{
  "d_model": 256,
  "rope_fraction": 1.0,
  "attn_scale": 0.125,
  "tie_embeddings": true,
  "optimizer": "muon_variant",
  "lr_head": 0.00952,
  "decay_fraction": 0.709,
  "final_lr_fraction": 0.0,
  "seq_len": 512,
  "train_tokens": 165600000
}
MLP neurons of a small language model. Each row is named by its layer, matrix (down: output weights) and neuron, and shows model dimensions 48-111. Each number is 200 + 40 x the weight over its row's rms, rounded and kept within 0 to 999. A neuron's up and down rows have the sign that makes its largest values positive.
A block is one neuron, or neurons of one layer that tend to fire together. After each block is what it responds to, as a language model described it from the Wikipedia text at the highest values.

L4.down0,186,282,146,229,172,190,220,260,249,192,192,148,212,283,153,272,243,252,234,198,244,159,284,140,182,164,212,195,225,257,214,142,177,227,208,227,172,180,179,145,234,215,265,187,197,249,162,208,187,198,201,225,210,221,217,264,219,140,224,219,199,223,162,179
L4.down344,190,151,196,130,217,247,278,251,271,211,200,226,144,269,242,206,210,242,97,210,183,188,236,179,258,191,202,190,176,184,145,213,143,136,152,280,141,175,152,202,210,127,217,244,238,252,231,241,169,204,235,227,218,185,179,155,166,146,204,130,102,185,204,204
L4.down446,230,121,261,218,240,170,144,204,237,193,179,214,191,274,183,221,247,195,209,209,206,168,213,205,250,157,217,212,146,181,252,209,195,160,200,229,207,149,209,141,201,217,151,165,285,235,207,204,245,199,229,190,148,143,195,239,253,165,185,167,120,196,208,174
L4.down659,212,217,152,129,202,231,197,179,159,171,168,168,171,149,153,141,203,242,211,247,218,174,227,180,176,134,137,224,210,173,201,240,266,184,107,146,221,191,260,179,141,91,268,181,154,183,196,235,191,163,245,185,172,240,210,190,217,191,213,238,93,151,234,265
Early word-piece fragments

L5.down116,160,266,207,174,149,163,149,183,233,250,236,196,171,198,212,196,205,200,274,212,237,228,209,212,194,199,167,181,206,203,189,212,198,218,270,178,290,160,197,252,231,202,211,192,178,206,252,185,228,212,209,162,160,165,236,256,203,238,232,249,151,217,200,186
L5.down140,207,120,137,224,149,128,158,196,274,149,186,219,159,240,157,222,210,108,191,222,175,166,172,177,181,225,300,250,244,145,195,209,225,196,185,188,121,195,221,199,229,199,152,182,219,136,211,202,197,189,214,243,262,216,138,178,164,241,276,192,267,212,155,188
L5.down155,232,104,223,226,187,164,211,260,190,206,235,188,236,167,224,241,150,168,163,139,219,150,143,198,156,193,235,159,198,183,254,128,186,204,152,257,211,197,173,175,151,217,267,176,205,158,216,149,150,211,163,254,218,194,228,221,199,203,125,240,230,244,158,199
L5.down163,195,126,190,146,185,183,225,251,219,177,213,277,171,145,224,201,193,239,195,179,176,277,178,216,224,195,206,235,129,197,206,146,178,256,229,217,159,186,186,194,176,131,226,265,171,166,172,254,224,173,166,234,181,156,201,226,150,222,182,161,167,199,290,180
L5.down224,280,220,143,206,198,228,188,203,235,149,213,230,192,144,140,231,194,172,191,218,222,187,137,221,202,193,213,256,280,167,267,258,168,221,122,145,206,221,244,131,232,198,230,203,213,179,165,127,211,243,254,212,157,129,262,246,191,175,174,228,157,108,182,140
L5.down271,215,246,192,158,157,200,172,204,190,208,163,171,205,197,141,192,218,171,230,246,169,254,237,128,160,140,199,202,175,166,172,175,282,240,175,171,188,176,167,170,225,303,112,207,145,153,224,189,203,209,185,142,223,273,194,221,241,191,166,232,195,224,218,288
L5.down333,204,224,240,172,155,100,208,166,165,141,223,139,173,138,191,249,178,160,194,241,250,228,245,144,217,202,191,167,119,150,167,180,150,196,163,228,141,221,236,184,163,177,230,223,193,197,205,151,189,254,127,219,207,243,111,216,200,204,240,186,153,172,104,218
L5.down422,161,176,180,129,193,159,195,168,259,275,195,209,230,199,271,174,219,205,184,182,172,198,184,188,180,117,203,160,157,139,243,164,228,205,208,192,227,190,228,271,173,207,155,161,262,212,217,244,222,259,169,187,185,182,204,168,133,207,205,193,184,200,164,167
L5.down445,279,243,211,186,192,186,181,169,255,207,200,163,245,239,166,220,163,166,178,230,190,266,217,174,189,155,244,190,200,201,180,155,193,241,213,233,139,166,171,243,201,210,242,190,257,183,257,169,150,146,214,176,120,262,180,167,199,214,202,141,230,212,206,179
L5.down485,161,186,107,171,181,193,163,203,194,158,219,174,224,222,138,175,215,202,237,210,201,219,229,146,113,137,157,170,90,180,140,130,210,171,139,248,185,199,205,294,233,247,261,193,164,251,183,199,214,169,285,238,137,218,195,200,206,196,193,152,244,211,232,218
L5.down514,120,225,200,176,185,157,238,118,166,216,225,199,203,183,181,192,174,206,195,184,189,183,275,177,238,205,233,172,146,262,235,166,130,262,219,222,193,186,161,180,169,192,181,165,265,233,215,254,107,167,192,214,107,178,214,207,205,204,129,262,230,191,214,156
L5.down549,174,214,163,196,228,190,98,250,163,213,218,263,189,190,218,190,240,162,242,148,176,187,156,174,225,257,181,205,171,198,213,185,203,186,334,193,159,208,206,221,174,263,235,240,188,184,203,216,213,311,177,230,164,224,239,231,217,239,283,139,210,300,171,256
L5.down567,258,262,240,234,164,131,209,234,191,148,214,182,186,181,214,158,180,160,193,256,213,185,288,185,273,157,190,165,164,174,203,173,179,150,165,241,255,194,148,174,182,239,205,186,228,191,228,168,176,219,289,227,216,277,201,219,211,199,253,153,231,204,191,182
L5.down611,190,211,149,205,147,180,193,187,244,214,203,180,195,191,219,178,174,137,97,191,194,246,250,204,160,187,149,156,210,224,142,130,183,201,161,180,203,256,125,200,224,213,173,247,172,214,255,136,196,280,205,229,223,222,157,193,223,173,210,125,239,141,168,277
L5.down645,240,205,141,233,110,250,231,130,150,243,197,167,206,205,160,251,167,209,238,210,167,212,155,244,211,209,205,187,211,237,220,168,192,208,258,176,174,221,243,190,184,163,237,200,218,211,219,188,258,189,230,188,184,190,205,139,138,165,89,179,172,205,116,172
L5.down661,182,173,127,199,181,175,198,187,179,225,176,201,179,213,199,169,242,204,227,222,216,155,239,247,150,216,192,196,131,188,193,178,171,87,164,145,270,262,205,180,152,163,151,155,133,275,252,163,220,265,191,208,189,170,144,205,145,165,127,178,262,236,232,191
Comma after noun phrase

L4.down251,189,181,208,231,219,164,161,103,189,253,243,222,217,161,139,262,194,225,152,229,209,158,167,155,220,157,163,186,223,227,198,163,191,112,159,236,170,170,238,217,222,182,145,205,288,184,201,207,159,191,138,183,178,165,184,215,215,223,216,160,260,164,165,204
L4.down417,137,254,201,153,211,149,234,170,169,149,303,153,275,181,163,153,178,186,197,168,152,108,162,220,232,264,215,170,239,196,183,175,172,217,201,148,229,145,153,266,235,212,107,217,204,128,228,206,169,264,139,194,191,184,175,244,159,184,192,252,233,226,198,142
L4.down535,220,194,142,223,165,203,156,176,117,124,260,102,192,175,150,271,244,160,232,184,200,157,219,207,213,209,238,224,239,276,239,206,197,185,183,201,179,148,241,151,193,220,199,186,209,168,196,245,166,254,106,213,259,273,258,205,222,225,130,186,234,152,173,262
L4.down609,154,238,200,225,163,250,208,174,230,228,182,213,228,277,251,246,215,240,191,242,145,239,274,150,174,224,182,198,197,194,233,194,174,233,231,278,170,175,164,240,267,200,183,201,214,180,238,305,145,210,182,161,146,185,214,220,184,187,203,196,168,242,236,207
Punctuation after proper names

L3.down579,170,178,234,188,239,240,190,155,152,137,178,227,166,287,171,192,208,189,203,175,233,239,171,142,177,170,169,201,227,148,140,255,178,213,254,226,248,147,182,228,218,205,168,204,124,211,250,205,235,132,223,165,209,198,257,141,221,213,219,194,200,214,219,282
Consonant-cluster liquid pieces

L5.down138,286,244,181,199,246,200,242,195,151,244,119,169,151,202,190,237,203,227,187,168,111,210,182,193,188,210,220,144,267,254,125,113,189,145,239,189,207,159,162,141,148,207,173,213,175,191,156,213,178,282,197,290,142,175,147,261,207,175,200,205,205,243,164,158
L5.down160,196,230,218,204,246,169,190,145,207,119,207,191,190,230,278,245,215,227,228,212,171,192,239,132,175,171,169,97,199,202,146,233,154,249,195,156,190,163,198,230,295,158,183,188,236,239,214,107,186,205,173,200,166,180,187,201,175,225,126,189,123,128,183,185
L5.down194,166,211,78,185,252,169,199,210,217,246,249,157,192,248,137,192,104,181,230,231,115,201,206,209,250,175,240,225,197,153,233,207,245,177,132,268,188,229,165,165,163,220,272,183,140,289,214,227,205,260,178,170,222,201,237,175,244,259,234,188,190,126,251,191
L5.down212,269,214,284,203,247,181,177,188,184,275,214,296,157,259,162,168,161,144,223,163,162,193,218,200,181,187,214,181,132,187,191,196,218,228,199,166,279,185,259,174,245,206,208,283,156,238,202,182,124,203,242,240,223,193,203,197,256,204,258,131,139,194,204,225
L5.down213,234,295,244,242,170,251,244,176,192,224,159,228,169,194,182,254,190,162,176,247,224,218,229,279,253,153,205,105,231,248,253,213,194,223,297,165,175,241,188,128,224,154,168,226,211,217,184,194,160,227,250,197,220,190,190,186,242,156,190,229,220,199,194,191
L5.down246,217,228,227,195,182,188,249,207,198,180,202,221,246,221,207,169,179,221,153,153,216,112,206,266,237,212,195,241,175,217,220,192,239,186,224,236,136,143,299,181,242,247,204,168,246,117,201,245,169,253,215,143,204,199,200,205,202,238,250,143,232,165,242,251
L5.down317,214,198,165,218,197,172,161,208,186,205,201,149,205,239,248,164,181,221,196,155,141,139,135,196,103,223,224,174,194,185,198,206,185,143,219,195,327,196,142,179,193,226,179,239,202,201,132,228,141,181,181,279,181,246,223,189,170,165,219,208,181,213,193,232
L5.down341,136,221,206,205,230,201,193,204,224,213,246,248,204,173,151,260,243,165,211,241,167,185,147,196,196,193,252,144,140,226,161,223,169,266,203,169,263,220,245,189,297,215,208,139,323,186,179,237,293,185,190,152,221,237,213,163,214,253,211,220,269,195,160,196
L5.down451,219,198,113,143,272,192,219,176,214,136,134,178,131,162,198,131,210,209,278,182,204,243,168,221,218,200,214,196,177,193,193,209,217,232,263,168,219,214,153,193,181,238,211,302,182,190,207,202,185,203,239,197,176,226,167,201,247,199,224,139,178,258,224,241
L5.down461,195,224,146,261,242,204,225,212,205,246,217,166,245,200,252,203,185,151,179,214,156,203,206,216,245,136,164,175,265,177,148,252,180,134,194,226,191,218,194,193,210,204,193,161,171,210,121,207,234,242,197,161,181,199,170,171,175,184,181,186,157,248,133,127
L5.down494,185,178,258,181,164,228,218,213,181,218,90,240,205,181,201,181,191,240,281,218,178,203,193,164,154,184,204,227,184,226,161,220,269,218,213,205,218,158,156,207,231,191,148,192,245,98,233,169,190,200,178,202,222,174,239,247,229,177,169,162,188,225,146,196
L5.down519,267,193,203,190,193,178,223,211,192,161,167,185,217,203,133,227,208,139,171,218,230,207,218,247,251,193,129,222,253,232,287,242,163,210,250,178,192,164,210,199,179,219,219,192,268,207,203,216,165,172,184,201,242,228,226,191,264,191,214,236,201,105,209,202
L5.down545,175,243,204,182,212,293,248,186,143,263,202,178,224,190,195,137,203,240,185,282,156,200,211,224,178,242,194,206,99,175,188,134,220,149,163,223,209,183,204,272,197,171,68,253,249,214,161,170,168,264,195,114,272,232,227,214,164,198,222,157,222,270,229,242
L5.down610,154,133,183,233,138,174,203,188,197,195,155,208,177,182,111,205,245,179,164,188,137,174,200,161,180,158,217,263,233,181,181,248,127,178,225,155,209,182,189,145,264,163,175,220,210,144,172,211,261,181,228,195,131,191,222,145,238,229,233,224,314,202,213,241
L5.down629,200,242,238,235,202,233,208,184,210,137,150,205,228,244,135,206,153,164,165,236,284,221,205,232,210,242,208,206,271,272,224,182,276,198,233,232,213,246,232,138,210,232,212,188,222,285,154,158,165,283,265,189,180,234,231,185,231,190,222,245,170,249,218,191
L5.down635,324,253,214,217,140,188,259,183,222,223,185,223,245,188,206,175,211,183,149,145,187,183,194,158,205,188,230,119,170,218,183,172,195,241,175,246,171,200,248,262,143,162,202,187,208,143,193,147,257,169,210,192,184,174,186,286,207,214,295,322,186,171,257,217
Comma after introductory phrase

L5.down62,254,222,240,133,202,247,176,298,248,214,138,174,261,210,203,213,182,203,189,177,283,182,158,261,157,158,259,205,200,168,189,199,198,184,149,189,192,253,169,190,213,143,191,193,193,232,194,179,190,209,168,207,203,213,177,182,195,233,153,147,211,248,222,234
L5.down71,182,208,174,194,229,203,130,247,188,286,151,187,243,228,208,194,173,172,260,186,245,154,156,154,216,183,284,171,198,221,148,208,211,163,238,211,147,209,249,233,176,177,211,278,254,174,293,179,202,169,201,152,173,206,269,168,214,173,189,188,146,185,253,236
L5.down87,144,220,201,193,176,186,233,191,238,150,134,241,230,207,225,132,202,194,165,192,236,183,179,181,145,199,240,184,167,194,275,177,227,198,195,185,144,165,214,227,126,168,198,192,158,207,178,238,220,197,243,252,86,243,228,140,208,185,217,173,220,215,207,280
L5.down220,138,228,263,138,162,191,170,197,171,176,165,195,226,188,228,217,128,188,233,137,253,178,228,184,169,237,258,263,235,180,224,236,206,204,178,234,221,221,235,203,174,273,251,224,164,124,185,192,198,206,254,109,187,213,212,159,185,218,172,190,196,173,164,232
L5.down242,212,168,173,153,171,202,203,152,141,274,232,231,225,163,207,272,184,193,242,259,177,153,150,201,181,218,128,221,171,165,160,232,168,158,228,210,195,183,270,129,162,296,166,211,166,286,201,187,216,200,272,188,216,237,178,216,186,194,135,163,236,224,188,213
L5.down294,197,209,174,190,176,129,190,155,170,235,154,152,261,168,119,274,157,161,182,221,201,146,182,181,234,233,110,279,156,222,255,133,140,188,198,227,255,142,184,203,254,230,180,197,218,238,222,126,245,228,171,179,203,201,156,186,163,157,228,136,206,100,213,175
L5.down310,260,241,179,207,294,235,233,191,172,248,217,219,188,254,242,187,219,263,226,188,189,246,206,188,197,167,183,139,191,226,195,223,238,221,213,227,160,233,225,192,216,234,202,222,192,189,173,171,184,236,227,119,115,159,201,250,219,138,236,207,175,199,228,194
L5.down348,191,196,232,208,198,178,99,147,182,206,113,217,215,162,102,259,109,145,234,164,181,235,198,254,174,243,138,143,223,205,189,192,157,198,163,271,185,219,285,154,182,242,221,208,227,203,238,170,228,239,180,190,245,156,190,186,218,190,216,115,200,186,226,212
L5.down365,274,192,214,254,149,259,206,245,159,248,242,191,90,267,159,227,220,249,137,231,202,262,135,195,215,202,207,224,169,187,238,178,203,233,195,179,243,234,235,223,220,250,141,165,144,201,193,176,269,192,197,170,214,206,253,207,194,244,117,220,121,240,263,218
L5.down394,176,253,188,169,87,192,123,152,112,188,167,251,233,239,187,230,200,252,225,241,233,160,214,217,226,157,249,201,265,169,174,208,184,244,162,237,235,224,221,197,288,233,233,163,189,168,277,236,196,182,297,164,173,192,169,166,253,204,181,243,260,214,245,202
L5.down439,152,224,193,159,183,153,194,174,188,191,188,190,287,223,168,181,122,210,227,244,293,151,181,222,211,205,251,138,204,208,181,244,158,223,190,228,228,138,131,185,221,172,239,177,300,276,146,155,230,241,206,241,244,194,205,188,188,217,232,104,143,254,251,252
L5.down441,195,179,200,172,182,227,195,134,209,168,232,226,213,124,199,93,191,184,191,129,256,191,162,290,180,232,188,188,212,169,191,121,215,141,158,246,243,239,160,248,158,147,243,158,218,229,214,221,223,177,180,202,137,206,248,191,194,211,231,272,106,198,175,268
L5.down442,173,224,225,197,182,173,172,192,271,165,251,244,190,134,230,234,256,177,189,181,227,232,192,162,201,142,264,194,207,170,212,175,246,189,205,296,243,201,141,172,180,223,243,152,234,200,213,159,200,201,231,215,238,145,197,174,300,153,204,286,256,208,137,197
L5.down466,221,176,221,221,138,234,190,221,218,177,178,227,184,232,108,248,233,203,204,166,233,199,239,283,146,176,212,174,179,175,241,194,249,212,167,209,187,178,165,194,252,220,200,206,177,185,170,234,227,176,255,157,105,154,233,144,235,228,182,270,210,218,265,241
L5.down562,124,174,125,173,219,161,172,203,204,209,219,152,219,185,248,240,229,217,172,199,152,227,165,185,189,227,164,164,162,152,182,166,268,186,220,209,186,184,173,192,172,185,239,234,185,143,191,266,236,156,177,260,215,203,166,202,196,132,207,223,197,240,250,202
L5.down702,230,263,282,239,211,205,128,196,157,161,248,161,129,237,147,297,177,180,196,177,269,142,265,208,203,251,222,211,248,236,177,223,263,211,165,273,185,204,219,233,242,126,224,222,228,225,274,184,164,239,173,135,212,179,232,158,236,113,203,180,182,203,202,212
Mid-word "r" fragments

L3.down142,265,217,239,232,259,218,194,221,117,224,154,232,235,151,175,242,196,184,158,229,229,151,213,237,203,188,176,192,195,158,168,169,215,195,202,161,210,210,220,229,160,187,216,203,155,250,240,236,235,214,163,207,268,241,154,163,160,232,281,256,194,128,52,130
Clause boundary punctuation

L3.down638,225,157,231,204,199,187,179,251,205,216,201,220,171,78,139,198,157,103,141,170,149,217,194,260,143,199,107,140,163,236,138,189,158,190,206,243,176,234,160,184,155,234,196,174,199,233,216,225,196,183,243,176,231,259,272,221,201,198,245,205,161,177,230,243
Clause-ending commas